From a checkpoint of a small transformer trained on Wikipedia.
Size: 9 layers, MLP 576 GeGLU.
Architecture: LayerNorm before each block, no biases in attention or MLP.
Training: a variant of Adam for these matrices, 157M tokens, 12822 steps.
MLP neurons of a small language model. Each row is named by its layer, matrix (gate and up: input weights; down: output weights) and neuron, and shows model dimensions 32-127. Each number is 200 + 40 x the weight over its row's rms, rounded and kept within 0 to 999. A neuron's up and down rows have the sign that makes its largest values positive.
Before each neuron's rows, "fires before" lists the tokens most often just after its 100 highest values on Wikipedia text that the model never trained on.

fires before: "1", "2"
L6.gate551,269,217,172,125,174,205,188,178,152,172,243,241,213,239,150,183,193,114,167,192,172,218,189,89,240,245,178,224,190,196,151,194,184,236,241,258,258,194,191,162,209,198,226,151,238,240,237,161,222,149,226,99,265,165,177,177,124,156,208,187,176,189,271,186,223,186,206,254,199,223,212,200,173,233,247,260,141,174,175,145,241,271,193,141,241,246,262,150,227,173,166,188,215,194,227,201
L6.up551,165,194,185,198,268,209,232,199,265,292,170,234,267,175,261,218,172,164,181,186,122,171,169,197,190,159,189,239,232,262,184,139,145,181,208,225,232,164,246,136,186,211,161,207,164,216,193,185,139,260,211,161,141,218,237,163,184,191,200,209,249,149,216,204,263,222,236,211,167,227,131,253,226,149,157,238,157,221,121,169,208,200,215,148,227,186,190,208,175,262,182,210,277,220,212,249
L6.down551,291,131,222,196,232,185,261,188,222,179,214,129,231,155,211,231,175,136,244,304,213,176,180,226,183,166,151,253,192,178,198,217,208,182,196,159,159,207,202,175,225,219,177,191,188,146,206,132,119,131,108,233,237,225,194,212,213,221,200,195,253,189,218,191,189,196,184,162,215,239,210,220,254,127,153,196,126,157,209,264,264,160,195,184,158,225,223,264,272,167,214,174,175,203,197,196

fires before: "2", "1", " ", "9", "8"
L6.gate545,260,170,254,228,182,216,209,283,240,188,223,178,248,148,228,211,249,205,190,244,184,225,210,229,243,177,172,264,214,154,174,185,202,246,189,170,178,168,187,185,189,181,157,260,193,163,160,180,128,219,117,136,149,271,123,171,94,219,243,165,208,227,262,185,220,204,220,175,171,247,191,223,100,189,195,212,165,261,134,199,169,160,243,156,186,191,257,178,227,150,171,230,235,180,284,237
L6.up545,145,197,141,120,193,250,196,264,202,187,219,218,210,206,166,175,163,241,216,199,152,193,150,164,190,212,230,152,141,241,228,183,189,309,200,232,145,228,126,197,195,229,139,221,244,238,134,174,168,195,185,151,119,166,235,328,227,192,291,173,214,219,141,218,134,215,146,215,196,167,213,203,193,288,185,255,181,192,135,205,237,218,193,155,284,148,230,253,146,191,212,257,245,289,161,288
L6.down545,283,165,207,287,192,145,144,193,172,99,170,162,222,247,138,227,206,161,179,172,209,128,263,263,222,238,177,261,180,233,237,170,176,211,182,148,201,141,273,236,225,210,183,185,209,177,199,222,171,169,152,219,256,182,200,185,176,180,213,197,169,195,256,186,251,260,234,196,199,297,165,88,219,199,158,271,207,226,124,147,238,194,235,211,226,193,236,201,189,150,237,182,232,216,206,181

fires before: "-", "|"
L3.gate86,216,194,172,181,219,175,258,215,146,251,213,154,132,216,220,222,181,231,233,196,144,165,235,275,246,172,167,194,176,159,266,247,223,109,231,160,259,225,265,182,195,156,171,174,173,162,238,246,186,212,207,156,256,195,226,207,154,190,201,211,204,137,194,243,211,207,198,206,169,112,239,234,241,158,144,181,177,163,171,174,182,200,221,267,271,207,199,220,263,156,221,218,149,231,207,212
L3.up86,200,240,193,211,206,145,218,112,259,203,193,253,249,256,202,171,191,151,198,177,135,169,92,189,227,207,204,178,194,148,198,225,225,188,163,212,240,197,224,129,158,245,146,233,175,209,195,209,166,149,168,207,114,192,258,172,180,152,156,220,204,203,183,195,131,198,106,184,148,262,174,245,186,107,175,156,207,179,122,243,263,263,187,258,183,171,133,245,187,276,271,274,134,190,205,110
L3.down86,218,155,199,201,198,262,208,165,188,128,180,172,230,133,240,173,154,188,121,222,224,180,260,172,166,172,102,257,292,180,164,160,233,192,188,237,189,114,164,151,187,186,191,227,167,286,284,207,199,137,194,211,125,251,173,222,140,153,239,170,212,238,172,158,255,171,190,176,206,261,188,191,145,162,200,157,140,256,197,210,190,189,155,187,230,200,138,268,266,135,211,183,197,195,244,222

fires before: " |", "|---|---|---|---", " |\n", "|", "\n", "on"
L6.gate562,192,147,226,223,225,169,226,283,145,258,206,175,238,185,188,176,226,245,183,228,183,216,154,204,261,208,199,209,159,206,154,186,204,244,221,201,167,222,208,177,160,257,174,223,262,274,161,213,270,147,277,172,254,230,239,205,96,293,175,189,265,291,246,163,176,149,201,208,261,188,195,162,145,205,173,196,229,220,224,183,306,217,237,220,153,252,222,238,259,195,190,171,227,202,231,223
L6.up562,210,153,208,261,198,264,167,241,191,231,190,159,279,269,199,153,244,179,247,239,235,224,207,115,186,241,173,150,199,166,232,207,130,158,234,313,212,183,267,199,181,150,189,244,212,132,178,285,246,173,160,148,243,223,140,202,133,231,210,234,178,272,219,207,169,160,239,255,235,176,213,159,169,154,184,177,185,166,217,149,197,170,198,122,191,154,232,230,209,182,185,240,221,176,187,251
L6.down562,202,139,227,203,179,211,186,214,164,244,182,165,239,221,212,182,206,234,209,147,177,205,214,200,158,145,113,144,246,217,194,290,215,155,206,258,165,193,177,250,184,187,194,187,195,104,204,227,213,218,163,217,215,192,148,209,264,170,260,185,197,248,215,168,198,169,215,208,219,229,252,204,159,247,277,192,118,214,156,197,96,220,136,216,134,158,220,166,139,177,207,199,166,199,197,111

fires before: ".", " |", "–", "/", " |\n", "3"
L6.gate194,235,174,279,280,222,252,97,220,191,92,228,228,218,244,195,143,224,189,157,147,216,172,235,233,189,217,242,171,211,198,188,211,199,210,215,167,196,196,208,228,101,150,201,167,170,128,169,110,169,139,208,216,235,202,240,145,198,209,245,195,189,211,220,218,236,214,237,212,170,180,200,181,217,221,105,192,216,290,190,240,224,250,187,198,122,159,224,280,175,176,271,153,240,150,271,255
L6.up194,172,231,224,272,230,183,218,212,233,190,210,258,160,182,158,232,223,218,207,180,208,126,191,209,172,191,212,162,221,142,199,203,194,187,192,115,174,238,181,208,199,180,228,193,185,244,183,242,212,175,168,136,154,169,190,159,193,177,232,216,102,184,118,249,172,192,239,265,179,247,206,127,150,221,185,83,229,196,185,210,205,208,236,243,228,278,204,183,205,210,202,155,160,201,226,325
L6.down194,255,180,175,238,236,132,148,190,188,188,166,148,240,199,230,171,204,210,211,172,238,242,223,216,154,292,204,273,230,184,199,224,243,233,201,197,182,264,202,206,264,285,199,232,185,201,222,211,202,165,231,230,181,112,200,221,214,185,203,150,194,150,244,282,150,212,169,217,125,164,216,158,301,266,211,136,238,197,284,161,190,273,190,230,264,132,216,172,146,254,208,152,213,168,282,236

fires before: "ed", "ure", "er", "s", ",", "ural"
L3.gate43,234,171,215,240,161,153,252,175,225,256,190,237,232,210,164,258,260,234,169,171,243,231,212,252,267,267,179,208,205,147,134,174,210,178,197,237,231,151,262,158,158,179,215,130,171,192,211,235,277,213,164,170,140,219,215,151,257,145,185,256,238,202,148,182,194,236,191,218,218,207,149,225,105,180,95,211,137,136,227,212,147,164,207,205,196,224,227,215,153,273,141,219,259,209,169,217
L3.up43,155,149,204,234,229,130,109,186,227,206,176,170,250,201,215,186,239,213,187,178,189,195,212,225,281,164,173,199,211,179,119,216,140,175,196,244,227,186,277,190,153,222,201,201,221,249,180,183,204,303,191,133,223,163,188,263,207,105,171,241,219,220,180,152,170,242,236,246,186,216,183,197,169,208,188,308,179,182,224,240,203,194,214,239,179,224,164,254,185,241,137,174,230,217,216,159
L3.down43,217,229,150,190,220,216,295,207,218,300,163,212,235,161,256,137,224,200,176,242,235,166,218,194,195,132,183,239,147,200,208,174,164,159,223,190,141,170,138,136,176,193,176,191,253,212,188,225,229,156,198,184,177,202,171,172,198,155,176,130,224,197,217,209,150,269,232,235,215,174,143,128,143,198,312,209,145,117,213,193,219,0,294,234,213,222,203,240,129,199,217,187,185,187,206,133

fires before: "-", "The", "In", "==="
L3.gate553,199,232,185,144,178,286,185,211,197,224,262,101,155,189,170,207,166,135,227,218,257,191,178,237,195,94,181,133,227,169,150,269,255,260,166,215,183,154,173,148,120,128,269,211,204,214,220,207,180,212,233,189,261,182,157,226,223,252,94,202,203,209,220,203,115,179,130,233,210,183,202,182,217,158,204,171,173,152,202,189,209,237,130,241,226,209,260,279,146,174,238,268,201,167,135,181
L3.up553,214,172,217,175,185,185,225,158,247,206,154,186,207,206,272,286,202,188,226,225,135,214,213,247,202,157,197,189,207,188,183,180,204,186,233,212,111,217,142,183,148,209,252,276,195,244,192,163,210,218,157,198,163,228,202,153,219,221,195,259,245,205,226,246,243,175,204,193,175,231,235,139,150,125,226,216,257,199,139,227,193,242,149,145,158,243,167,206,210,226,255,231,245,168,95,266
L3.down553,200,276,228,176,205,184,206,189,217,224,181,184,212,176,229,203,223,172,213,232,158,198,206,212,214,143,210,211,259,247,179,200,126,185,187,180,179,217,157,213,209,192,178,189,198,301,218,193,204,234,176,210,242,229,208,163,218,182,208,96,189,173,208,203,243,203,133,180,159,190,319,124,243,151,175,220,170,196,160,209,174,121,191,181,171,216,192,218,237,167,214,226,218,179,163,206

fires before: "ese", "anc", " ", "ished", " (", "ers"
L3.gate239,155,156,109,177,198,249,164,217,178,201,206,220,182,233,242,287,197,208,162,168,188,219,197,204,217,170,209,233,239,189,224,210,284,163,169,176,207,205,158,128,231,184,174,173,126,222,187,256,224,251,160,288,200,239,214,204,158,204,186,239,189,211,202,210,111,140,172,174,233,97,170,302,200,223,218,182,227,119,235,113,164,235,235,158,140,217,169,205,132,258,220,189,252,272,225,187
L3.up239,182,161,144,144,183,277,211,87,225,239,283,253,260,234,150,142,221,223,192,218,218,197,151,200,207,178,148,258,277,231,267,217,268,207,133,176,228,199,210,203,201,138,195,216,255,177,122,173,217,246,200,241,195,213,179,204,182,164,215,176,219,211,238,187,169,228,162,152,229,195,213,236,205,278,213,204,198,224,196,174,206,212,206,188,106,215,221,198,244,173,185,119,239,225,235,229
L3.down239,177,228,174,167,202,257,186,169,248,227,157,233,227,239,194,186,190,158,188,160,164,176,167,211,198,160,117,234,209,223,247,227,279,210,173,194,150,150,193,201,240,188,206,212,197,159,215,221,153,224,130,176,263,271,210,183,215,252,253,151,164,226,180,217,243,224,294,227,224,138,155,143,242,231,213,178,193,227,241,195,206,159,240,168,171,136,189,211,189,101,235,197,221,171,207,212

fires before: " The", " He", " It", " In", " However"
L3.gate238,213,175,239,159,176,169,164,172,133,198,131,185,182,241,268,164,190,201,272,225,138,268,155,191,235,213,208,206,192,225,250,203,268,259,200,249,259,203,205,180,181,274,166,218,179,267,207,211,230,241,196,118,227,150,182,171,231,235,199,154,225,229,238,191,218,259,263,277,114,261,136,204,267,250,205,114,198,148,151,158,201,208,172,206,225,228,195,196,134,155,198,215,185,182,127,166
L3.up238,172,227,150,162,193,181,163,165,224,143,225,255,233,236,203,133,232,174,199,202,145,251,124,246,201,232,219,236,170,236,223,238,194,180,241,234,149,175,198,106,192,191,213,252,163,190,259,218,215,146,222,136,232,242,135,164,171,146,245,275,245,249,180,216,201,172,200,218,200,210,233,188,150,234,286,227,202,235,71,215,158,198,205,252,204,186,125,183,189,200,198,184,254,155,117,207
L3.down238,221,177,193,200,107,252,227,216,239,221,237,211,210,194,207,218,265,188,242,184,160,201,225,213,207,221,165,201,236,261,185,251,224,174,201,214,175,160,248,124,223,222,205,250,121,176,209,241,174,140,130,156,227,174,220,209,126,170,209,281,169,223,156,201,216,202,180,244,223,141,229,178,144,174,279,244,214,255,207,190,119,142,139,182,260,203,89,190,192,197,152,177,180,111,180,260

fires before: "==", "In", "===", "The", "He", "A"
L3.gate26,227,233,156,151,193,200,183,182,180,162,220,221,245,188,220,230,192,215,191,202,127,230,232,197,185,171,176,197,144,209,186,220,270,180,135,193,200,177,161,157,133,162,265,128,134,189,125,189,198,155,167,277,247,156,161,106,216,231,215,236,215,230,252,234,222,304,220,241,218,256,209,149,201,224,261,195,240,206,141,175,143,195,169,202,200,255,256,255,208,238,270,175,195,167,107,226
L3.up26,281,229,164,162,117,187,109,178,252,224,215,198,212,185,251,228,219,238,236,180,156,262,141,174,117,235,240,181,164,218,236,192,236,147,184,199,182,189,171,187,154,230,204,229,168,165,153,208,217,184,189,274,212,140,226,134,237,183,165,217,195,196,198,192,188,240,205,182,195,299,178,147,185,248,227,143,228,184,142,190,176,193,175,259,217,219,161,240,176,162,245,212,206,178,156,124
L3.down26,171,134,178,169,172,184,188,221,209,214,256,209,202,195,208,241,197,239,233,188,167,226,210,179,204,185,173,160,239,149,250,266,219,187,235,187,155,160,202,216,205,230,183,229,166,210,128,191,207,163,188,126,232,185,222,183,172,225,169,308,165,223,246,179,154,219,225,233,228,246,209,205,176,231,235,200,237,235,116,243,137,43,152,153,217,229,102,242,202,163,210,215,195,190,177,213

fires before: " ", " Y", " No", " |", " |\n"
L6.gate336,322,163,232,225,207,248,195,245,195,237,181,243,160,185,220,240,134,155,248,206,233,240,278,222,200,176,218,236,215,196,194,120,270,233,174,134,211,134,201,170,227,190,172,195,232,225,234,180,158,151,262,332,179,186,231,161,219,206,209,202,218,190,195,255,192,197,227,226,194,215,207,145,153,261,148,176,201,180,213,142,181,158,188,190,237,166,157,301,145,203,240,212,223,249,182,262
L6.up336,155,176,314,201,271,191,216,153,211,176,225,214,251,228,177,258,191,170,177,135,238,159,235,204,270,195,230,213,236,218,186,137,158,203,197,225,163,133,156,207,184,173,154,170,179,160,246,183,90,209,185,184,258,148,236,139,121,148,226,234,221,202,227,124,236,146,162,222,124,165,161,215,198,140,161,183,271,183,154,222,168,269,259,145,163,180,152,199,224,188,174,158,213,196,232,269
L6.down336,208,177,237,204,200,199,195,164,195,189,215,183,192,243,215,134,236,204,207,135,195,106,226,231,209,242,187,181,181,260,141,272,257,218,198,269,160,199,182,194,152,155,186,247,208,276,245,189,147,204,231,120,176,216,206,166,175,89,207,203,239,254,146,189,262,183,230,190,173,213,215,265,200,205,224,201,262,155,193,256,148,185,176,160,232,189,208,210,251,195,251,163,192,195,184,218

fires before: "-", "|"
L3.gate207,152,208,174,239,153,235,141,188,177,235,231,172,207,180,192,156,195,163,223,203,182,170,175,198,297,128,189,179,234,175,203,275,216,164,243,192,144,167,182,184,240,165,239,244,223,219,263,160,157,261,254,202,211,159,212,194,185,172,171,174,234,128,169,262,124,206,202,207,99,209,226,185,210,111,176,198,148,199,258,185,229,222,210,246,186,196,91,238,205,127,251,159,204,231,272,232
L3.up207,239,236,182,160,233,196,211,134,182,227,140,186,218,269,153,199,223,219,128,290,170,201,141,266,223,187,205,200,221,260,220,152,312,122,182,268,190,144,204,178,252,224,192,240,214,194,170,245,230,138,170,123,198,207,245,151,262,154,275,192,202,153,208,277,186,193,163,145,266,213,166,229,256,178,114,242,244,190,200,174,228,200,188,194,165,204,212,188,163,232,250,181,223,212,167,281
L3.down207,189,214,176,192,257,235,182,200,195,163,142,200,250,167,202,176,197,193,163,291,170,218,174,251,265,252,162,252,221,195,295,216,214,91,184,190,230,162,229,177,175,162,228,234,172,186,236,236,169,186,186,176,195,228,249,192,193,218,245,191,248,184,179,185,245,163,194,224,210,251,188,226,249,253,202,200,163,183,137,150,215,162,208,184,166,197,161,262,148,151,253,189,189,150,163,258

fires before: "|", "|---|---|---|---", "hold", "ile", "|---|\n", "|---|---|\n"
L3.gate221,171,235,251,214,194,183,183,185,196,176,153,232,172,211,185,201,189,234,200,185,138,223,260,178,235,134,229,195,218,202,241,188,241,148,260,199,205,192,212,206,175,245,232,251,203,208,260,204,156,220,238,218,242,213,202,170,156,227,204,223,206,193,231,243,154,267,238,254,124,205,208,109,161,181,121,87,183,192,190,185,265,211,252,232,217,190,180,179,244,215,296,237,127,243,154,224
L3.up221,92,251,289,158,181,175,266,191,205,200,159,156,180,243,249,162,163,192,250,257,148,287,156,161,183,206,210,193,176,190,193,208,268,103,204,207,205,209,231,237,198,264,253,246,222,220,216,211,134,171,169,235,145,185,132,200,205,205,122,185,182,185,249,214,222,183,165,175,214,186,135,218,266,120,117,212,276,125,176,175,217,234,178,256,186,170,122,146,184,205,256,233,134,290,159,228
L3.down221,238,235,210,121,212,245,290,259,218,261,238,152,178,227,275,204,207,211,245,237,208,194,176,170,205,223,107,142,273,212,257,234,187,190,208,123,224,181,162,148,227,144,189,189,259,253,235,179,177,145,230,226,225,212,173,150,167,134,155,224,205,181,170,180,229,186,122,210,237,201,114,229,176,190,247,235,285,176,249,228,198,248,249,240,174,161,203,242,137,198,159,231,154,164,209,271

fires before: "-", "|"
L3.gate402,237,111,163,153,157,235,149,188,205,256,208,175,239,245,270,266,265,144,203,173,240,130,194,194,205,139,245,191,182,235,212,149,193,140,175,256,231,161,199,146,162,162,240,256,209,223,150,198,229,154,200,183,206,139,242,225,210,263,270,228,132,185,264,217,192,182,177,190,254,210,219,144,157,176,137,211,212,151,213,194,172,219,152,183,221,220,216,245,137,280,226,214,209,219,177,200
L3.up402,244,183,144,196,227,243,199,165,171,232,199,172,210,279,275,224,228,160,195,172,210,140,164,161,183,190,193,156,198,167,222,214,207,199,167,183,262,191,236,119,180,211,261,230,234,171,151,207,246,146,186,209,213,136,220,248,208,237,194,178,140,98,279,166,208,203,199,188,211,226,193,149,216,200,143,120,190,188,167,170,172,290,115,207,217,187,251,278,220,222,197,254,200,193,164,272
L3.down402,200,211,173,133,181,187,198,209,212,283,214,219,229,231,206,231,218,194,205,129,236,193,221,228,213,229,190,196,239,193,202,139,262,179,188,214,193,110,169,207,177,208,254,202,213,188,154,159,166,184,189,205,185,202,165,147,201,195,162,195,9,232,256,210,177,240,127,216,218,244,225,194,183,153,244,213,218,116,249,202,211,60,176,189,238,228,132,172,172,243,210,212,161,151,211,204

fires before: " ", " (", "er", " on", "ering"
L3.gate141,151,136,204,148,180,191,180,245,160,253,125,141,218,199,161,234,255,202,188,224,225,188,187,222,220,123,238,240,308,168,234,211,188,114,205,186,145,211,253,205,146,259,226,190,236,163,257,243,206,194,246,187,209,242,169,177,195,149,213,204,223,215,289,183,191,184,232,198,165,173,220,194,141,216,198,173,165,204,221,182,188,207,263,177,118,181,180,133,199,211,200,116,165,147,187,187
L3.up141,129,161,229,157,157,211,241,240,172,248,140,217,225,169,196,156,239,210,181,201,204,245,169,158,196,212,289,213,241,174,167,193,218,52,182,178,211,239,259,148,209,189,186,250,181,252,236,185,227,207,225,191,223,173,178,229,192,230,216,197,240,184,205,151,210,215,207,211,141,244,163,226,195,206,197,185,159,127,156,175,208,242,185,126,181,206,147,175,219,238,268,105,182,112,181,137
L3.down141,152,206,177,229,233,179,217,164,258,241,209,221,262,222,147,185,150,137,236,182,215,167,179,176,238,173,171,235,235,172,259,252,155,108,173,149,165,266,197,193,210,135,161,271,202,156,214,202,319,172,163,182,197,191,227,179,187,219,211,200,85,163,206,183,187,212,220,188,175,204,203,185,216,287,202,149,161,159,192,171,240,162,144,122,137,155,224,230,148,184,202,193,207,271,209,269

fires before: "1", "2", "0", "9", "4", " |"
L6.gate261,199,181,171,203,276,185,245,205,223,228,250,205,227,260,239,270,234,182,211,222,202,170,220,214,274,210,187,207,283,224,196,139,171,183,179,178,236,163,167,199,213,163,208,197,189,211,125,208,152,219,110,228,148,171,241,171,168,200,208,186,203,235,275,148,163,196,198,267,126,209,269,201,164,110,155,207,167,149,176,211,211,196,245,188,153,174,176,247,213,149,191,165,240,231,218,279
L6.up261,184,263,214,137,240,199,209,226,185,238,213,255,194,248,163,257,129,238,174,252,192,145,222,194,145,163,221,222,165,204,239,169,189,152,181,160,175,177,236,283,212,282,220,254,242,251,154,125,197,250,162,107,134,185,157,225,234,192,243,83,249,185,194,223,192,255,161,247,159,215,162,243,182,177,153,194,271,219,152,161,215,190,215,266,303,207,165,199,199,162,252,177,166,247,184,275
L6.down261,232,138,215,209,221,219,255,186,185,290,169,147,230,169,244,258,254,186,173,175,174,126,270,198,196,142,170,239,175,211,150,196,181,131,211,174,176,198,224,242,96,247,251,208,205,211,233,154,215,163,167,216,164,248,205,178,204,179,190,201,284,241,192,222,235,200,222,185,188,131,178,266,200,249,206,124,177,194,247,176,137,237,135,134,207,140,167,226,171,238,255,232,204,159,215,188

fires before: "0", "1", "8", "2", "7", "6"
L6.gate391,173,258,229,158,299,178,197,178,220,156,178,160,205,146,196,359,255,155,167,232,236,165,203,213,156,252,186,250,221,182,133,155,144,171,173,186,196,165,156,210,196,228,270,205,193,248,106,157,199,159,136,196,146,225,253,166,222,147,185,209,200,226,136,193,228,154,227,254,194,191,262,194,97,145,242,181,149,185,171,199,217,202,237,166,219,182,172,179,214,222,195,154,235,103,213,218
L6.up391,204,253,227,140,137,204,220,263,192,206,144,125,153,172,196,238,161,205,254,212,177,238,151,269,177,184,295,182,234,149,179,235,239,143,228,153,234,135,206,133,124,211,215,227,219,253,216,264,171,201,156,159,214,178,156,242,205,158,224,188,179,236,243,276,149,234,164,210,277,278,278,180,200,146,182,192,198,86,182,257,204,200,282,214,195,242,176,167,219,157,172,191,218,236,222,185
L6.down391,162,208,145,199,239,313,171,199,267,207,170,139,200,227,217,252,275,256,167,139,193,233,242,224,147,242,296,234,235,235,220,158,189,215,225,222,154,173,188,234,214,193,168,226,201,189,283,228,246,192,246,176,243,262,258,156,212,230,174,201,226,242,163,188,202,210,210,213,210,196,157,212,294,156,228,154,230,175,152,233,158,307,276,190,244,147,228,154,187,197,235,175,190,183,205,198

fires before: "ition", "ed", "ered", "mer", "b", "er"
L3.gate84,197,232,151,100,173,191,239,297,195,148,227,140,202,238,129,176,218,176,243,235,258,239,129,211,153,199,147,217,196,126,161,271,186,144,234,190,241,236,177,155,133,180,237,201,205,238,238,233,197,270,224,231,189,332,212,150,172,232,275,215,215,173,218,198,189,255,227,210,292,205,195,208,191,166,161,205,226,185,163,152,158,246,199,172,203,177,191,238,201,145,228,155,180,135,156,217
L3.up84,280,184,148,195,154,188,159,236,189,242,258,181,266,180,224,210,175,153,238,185,241,138,178,154,193,229,225,228,201,228,147,199,197,230,221,204,242,210,195,218,163,220,281,201,234,249,155,217,207,143,257,120,265,234,209,185,237,193,202,237,225,134,149,120,143,168,208,208,230,221,205,251,172,224,241,156,173,235,284,194,213,217,211,248,248,230,201,170,128,195,121,144,232,209,163,269
L3.down84,256,215,210,118,158,224,199,209,242,205,280,129,213,179,228,237,239,218,271,193,198,189,161,132,220,245,140,264,266,147,150,228,214,276,229,175,194,164,193,200,149,278,145,223,258,234,210,237,214,142,181,152,188,226,180,223,186,209,157,191,243,168,100,141,180,184,272,157,118,177,231,220,166,183,214,170,224,242,222,140,163,220,207,175,197,254,183,194,183,249,160,160,166,179,206,180

fires before: "1", "0", " ", "9", "2", "8"
L6.gate143,165,229,201,142,188,216,176,242,180,205,146,253,172,187,112,148,246,198,216,223,235,204,224,187,186,204,206,116,195,229,231,171,183,255,198,162,216,166,239,229,201,159,231,165,156,219,200,169,166,230,203,122,170,198,153,260,257,255,223,198,199,230,191,183,172,189,214,279,215,234,150,241,151,234,215,212,216,182,163,208,233,208,233,67,228,233,195,195,179,182,177,196,215,200,230,233
L6.up143,194,190,121,192,227,186,224,193,249,226,227,185,236,205,192,168,225,188,92,184,162,114,221,224,160,158,212,158,195,238,200,292,211,272,145,208,195,185,113,297,192,154,158,232,190,211,237,206,168,200,153,137,161,223,129,204,243,202,162,161,263,192,234,242,118,287,79,92,182,178,189,235,245,226,154,248,172,135,151,216,219,236,194,197,172,189,170,197,214,217,181,167,214,193,208,269
L6.down143,153,129,171,146,230,247,170,189,186,194,236,170,176,219,137,204,155,218,133,95,202,217,212,263,297,203,189,172,207,189,166,184,181,224,212,211,189,253,194,195,186,164,258,181,154,205,248,164,185,214,175,151,130,182,182,254,153,160,193,250,256,208,233,223,188,257,152,144,205,208,145,221,201,194,157,185,196,190,131,247,187,290,189,202,220,252,255,207,253,189,217,228,223,187,208,209

fires before: "-", "|", " ", "2"
L3.gate232,198,197,118,200,246,184,153,190,245,214,201,200,230,261,212,256,214,197,157,185,181,155,188,154,244,276,215,193,185,221,177,165,214,252,128,233,209,230,150,205,159,155,180,136,272,253,133,175,187,154,289,207,198,145,220,153,225,215,162,187,192,119,229,289,219,204,93,184,197,273,211,195,218,200,205,242,200,141,206,142,193,304,177,87,196,112,194,249,196,251,191,190,102,176,216,223
L3.up232,271,174,209,218,180,215,228,261,269,225,249,231,208,224,211,225,237,243,140,199,135,248,188,163,220,201,180,205,202,195,158,166,264,201,79,149,239,190,174,174,158,250,191,233,202,147,169,205,188,202,147,210,213,206,168,217,224,271,328,230,178,203,233,271,230,253,223,122,296,228,210,168,139,159,150,202,199,180,150,178,207,271,201,160,177,179,256,194,153,265,193,195,254,238,240,192
L3.down232,234,148,173,161,191,211,174,230,223,232,172,243,179,218,277,146,194,237,200,205,185,172,181,230,220,206,283,199,200,192,221,122,261,213,236,203,216,149,187,181,184,186,209,184,187,224,193,219,183,208,234,200,139,145,215,181,252,156,201,158,186,207,199,221,141,215,183,159,233,274,204,172,202,159,216,159,189,145,213,208,240,24,197,175,153,162,219,220,124,231,202,263,206,178,210,201

fires before: "-", "==", "===", "|"
L3.gate228,199,187,258,120,199,211,199,206,203,206,138,168,232,209,237,284,182,289,218,148,192,162,200,249,188,165,189,221,204,136,228,222,266,186,241,200,211,267,181,159,115,118,204,185,218,169,183,197,185,232,155,288,248,222,179,127,214,202,153,237,181,203,177,250,204,276,146,201,274,173,183,114,167,139,145,219,259,148,225,172,196,219,188,223,182,168,230,151,262,132,178,202,212,172,155,111
L3.up228,193,203,235,229,222,202,234,227,229,187,113,203,233,234,191,187,203,203,208,230,264,149,171,163,215,187,149,182,230,273,222,245,286,203,187,181,268,238,292,213,213,209,219,257,180,116,238,200,194,191,199,183,232,240,237,154,158,259,196,209,170,125,179,170,217,131,262,196,140,248,192,148,225,198,290,186,216,245,195,193,177,222,219,203,228,177,202,131,230,255,268,267,121,169,179,173
L3.down228,204,218,181,131,223,152,232,177,220,252,157,182,205,185,225,195,162,235,204,146,232,216,243,167,210,172,141,177,189,171,269,231,229,227,182,156,215,192,224,186,216,226,171,195,244,210,226,149,197,185,214,216,221,229,236,154,250,213,207,212,202,175,231,241,147,250,209,220,226,190,199,132,200,234,196,247,217,175,217,208,213,141,188,170,217,209,152,152,225,196,233,200,118,167,166,242

fires before: "|", "|---|---|---|---", "|---|\n"
L3.gate224,184,207,228,175,240,201,239,198,185,202,161,225,182,244,165,192,232,198,152,184,114,256,290,142,307,146,226,187,149,183,164,141,138,171,233,223,211,209,253,205,172,208,192,219,208,226,153,271,212,186,183,248,234,214,227,217,193,121,176,170,205,139,181,200,214,221,180,152,108,221,173,127,167,185,186,177,254,167,245,170,237,226,225,276,184,273,203,176,206,222,174,163,238,205,183,176
L3.up224,197,192,230,160,251,206,146,195,187,239,249,318,269,161,185,238,210,149,263,188,250,177,239,225,216,282,186,159,241,231,176,147,173,148,209,120,120,177,198,153,243,256,139,210,213,218,217,136,206,172,155,263,212,182,187,136,132,244,226,249,243,148,245,160,233,155,194,153,212,186,134,201,196,200,188,215,225,180,173,232,154,247,216,175,217,179,188,169,272,200,226,150,154,213,272,167
L3.down224,185,183,251,187,178,191,190,261,188,244,270,244,236,226,207,212,196,187,222,182,234,151,247,210,217,211,133,130,215,244,143,216,176,164,199,175,145,109,166,219,161,220,247,183,238,126,200,187,226,216,129,219,200,225,180,181,127,211,213,190,155,144,212,184,230,236,187,191,191,126,194,203,258,192,186,232,242,146,197,243,176,194,229,202,249,134,187,214,208,158,194,193,169,273,223,275